python train.py --num_hidden_layers=8 --hidden_size=448 --num_attention_heads=14 --num_key_value_heads=14 --head_dim=32 --intermediate_size=1792 --vocab_size=2048 --hidden_act="tanh_gelu" --norm="layernorm" --norm_place="pre" --norm_eps=1e-05 --positions="learned" --qk_norm=false --attn_scale=0.177 --bias="all" --tie_word_embeddings=true --parallel_block=false --init="normal" --init_std_qkv=0.0206 --init_std_o=0.00515 --init_std_up=0.0206 --init_std_down=0.00515 --optimizer="adamw" --learning_rate=0.000858 --beta1=0.95 --beta2=0.95 --weight_decay=0.15 --lr_head=0.00519 --max_grad_norm=2.0 --warmup_steps=597 --schedule="wsd" --decay_fraction=0.358 --decay_shape="sqrt" --final_lr_fraction=0.02 --batch_tokens=[65536, 131072, 262144] --max_seq_len=512 --doc_mask=true --train_tokens=728000000 --max_steps=4739 --dataset="wikipedia_en"
MLP neurons of a small language model. Each row is named by its layer, matrix (up: input weights) and neuron, and shows model dimensions 96-351. Each number is 500 + 25 x the weight over its row's rms, rounded and kept within 0 to 999. Numbers have three digits each.
Before each neuron's rows, "fires on" lists the tokens most often at its 100 highest values on Wikipedia text that the model never trained on; "fires in" lists the words (lower case) most often at its 100 highest values on Wikipedia text that the model never trained on.

fires on: " and", " for"
fires in: "and", "for"
L2.up651:536481534532499524489500472520454486508495481496483476507499463518520559487500491485530458513472503494501494518517440507457476466488483543473499531532450492553506514498571514515483473484471494470442487531536495446458489477490466447493475484529545469501450498493521525516520498491541511523473509492487484527490455480492460457476485566491479481506498509534507502475491500504475510455464511500524517509556481502459516469524481487498529480538444523526516505480478524517513510481499496435519525512490514482517518529503525523507545470545461549475526485486481489450481497512452478493537481527479512527508489469536477573570499509487513498415491517522492523508470504504498458494501520453518515502510508550516506502458486478484512476468487505498560510510536515454496526507513507

fires on: " a", " also", "ified", "able", "red"
fires in: "a", "also", "qualified"
L2.up742:512508512501499467519489460490465501461490503515467480511466493509494508527485526522530475498491459489542460497494475511477505435545491501471540540519525533501497484491516520472531512523481505507494469511509541499519474483462497466527459499508511473478472470528509510532548512511472486467495465500519500471474522577492531473492519503493529445530475506543515506470511536473506482451476532531547483514556491503497477529537489477480511453540507556518519498449479512474565504500499519498529510475494496535510511478499532513493516497500457520475495466489474491472506467481502515483519462505433488505489515552507470491529477431487477457477464497533474512504470530503500512527489509515500499458497505513499483533506496525477547463477486508534479490488462491496504496479533537

fires on: " for", " as", " not", " than", " having", " have"
fires in: "for", "as", "not", "having", "than", "have"
L2.up1171:511488523501475516459507496494491529519530458486521487470490502484516507474511544523487457503512524496532501540458479514462507518526486474520528514532488511521506557496516513529500476506566480489485495504538529505460509478453486525457503502538531496555493507520507512543502492489477492499479502513498494500499523532530514487514499512515499488504501531557517488486490486501510495475493540457491456515555491501484487491497516483526504479514505559477499504514513541491545505506498451459499508486469532524483489498474496507473502484490527492466492498492506504456448532486492503503514449494508507499495504492526479500496473518506491499491512498516501514519497498511468541504449518474403478519487542530486502528523569503521494456498489484536514524488446505504494522475509491

fires on: " at", " from", " to", " in", " was", " being"
fires in: "from", "at", "to", "being", "was", "two"
L2.up747:517501555494541512479495526523457523506492462484497497476505499511495528542513474527467530505475475483540492554497504518519474468466524487515530505532494507481489538520464530520460485517523543496481529515514517452513506481506511524505521529502493484494518463485539508534522504509514494504526486464477489470534491465479500488472536510516494480463508481529484518491508522529529486478498519466484478523502494535474494453508520488478466511488455525491525460486471498508491497513500450501511536499454512476543517519513505502513507486523482504491469479511482503477475465543471512505537482503525536546473490479529510478477489500549511537503467507509487537521514495492482490481515506511482469519463509540573502540510534495476515468505528521470498525474501456488476519488494469

fires on: " for", " military", " car", " war", " service"
fires in: "for", "military", "service", "such", "war", "served"
L2.up1372:528526482509549475452515530539458517506490519471459485509477466474442493523519453507484490523520522462522489515498534477511513481484523475489521507505468502498493580490531525544536558494486505472417503454465480504448477515486477512518525504536509523522507486515480482548489473522536494500465504495483493492516505485487497469494477523506499526503511461544495475476526506518481490451525513482506497476501495510480502454509544488489480539471547461497476503469553468513525491494499461539485488510507513500470528520477512511536528479513540498500492498478473503489475436508502480482500469506494494462459539459553508493486492548536462513486514481459460529506498489511512469524480511495479582540520499490498485541499520497492509516487482504506495492514525499497477532495501508

fires on: " who", "re", " which", "P"
fires in: "who", "which", "creek", "crew", "whose", "ccp"
L2.up832:467521497512480487497524500480485559496506520465467499472489496541490472481505473493494524484492529493464493480509511494478512512523511484498490492486505468550503492510532502548481487513469516473484494484461490520496495458447476504505499473502505484518510474516480490494487471491534482526537542481516519507509510492503462487479465523525520493533531470511482487498518525469475474494484505440459538504506496479490479515537494519499489516501526455503526472492509492499541449517556475498520527571493493511492500507459510504481475451516559509536475496499498495491476520494468512487500459490503519510495493502447486507511435464542505493513558492492455526492523481495527489548526533473503560522468509464591520529515473501509435542490498464499491514564501539491473512507496443

fires on: " and", " along", " on"
fires in: "and", "along", "on"
L2.up1405:496494534539499529528538486505524460511516451497500496454494464472435520483545506507498495498500522507514479560493515493490460482510490541517487526513525487494498499495497470458466480488503525490475515528540530440489517503508524532498505479491522522473489492478514444520528497500504498497497544508466512499456498473515459518489580536544525482505490506502477468481480498497479539427486518509481537514506514516467490486503535536471493522497490551493464514489471467499537492523490475488518499517442504515569462469506502486483525485503500493519510483480500493502491525472482441492529506514525519510514469483529467554510479497504528494498473430503495534510537488475492453486470526477472498499523537498482510535489512501456498482523504500580497508554516499489496538521506522

fires on: " as", " on", " about", " use"
fires in: "as", "on", "about"
L2.up191:477489493500506524498488504484510521506531529501459495478535499522467501504528487485500513470503530508474497518488480490469475535538530491442519496521511476554483490510451475525500546510506509513495487464510571488475506454513514514506482523526478498454523520495479498504487491517556488476502530468540528498491467507477525485519498549501488483535464533556511465486511511520465534471477506512494490512484534495484486502522480526480495521483503469541518472438509496487525483483489465472503514515490508530493459505500508510529525481539524504514515474496504494483497525444516492500458473490472509505490485487508473502539498462470490504512506475493498484510542489500504481519500530444501529479519527473515534522481537471493509497448470513516488535533510510501470531515502489

fires on: " than", " to", " as", " for", "ul", "us"
fires in: "than", "to", "as", "for", "soul", "by"
L2.up115:523488540553510541476474490539481526488511513512498494486491507505515500471491485540525484486483465481541535541467497515481511474527528502512539508547495469567493496502472490487475476483501558504501466540482483498496492483480509512471454509487499537539504450524470502533522470514501506462504462468482486475533512504509512484509478506498488454489491480535528515491508500493440493476480504505488427547470495557493516535501494465515530513512528504469521503468536482489514479500508483486518485493491552500507524508509523491470495490517428473513507505492461497483506443488476480522510442494513489487503535519487448498466507466539497492443454486511494534503461530530522566449544494497471498503558474504490475537577517480529528486481464488529514531519496497484517512494512539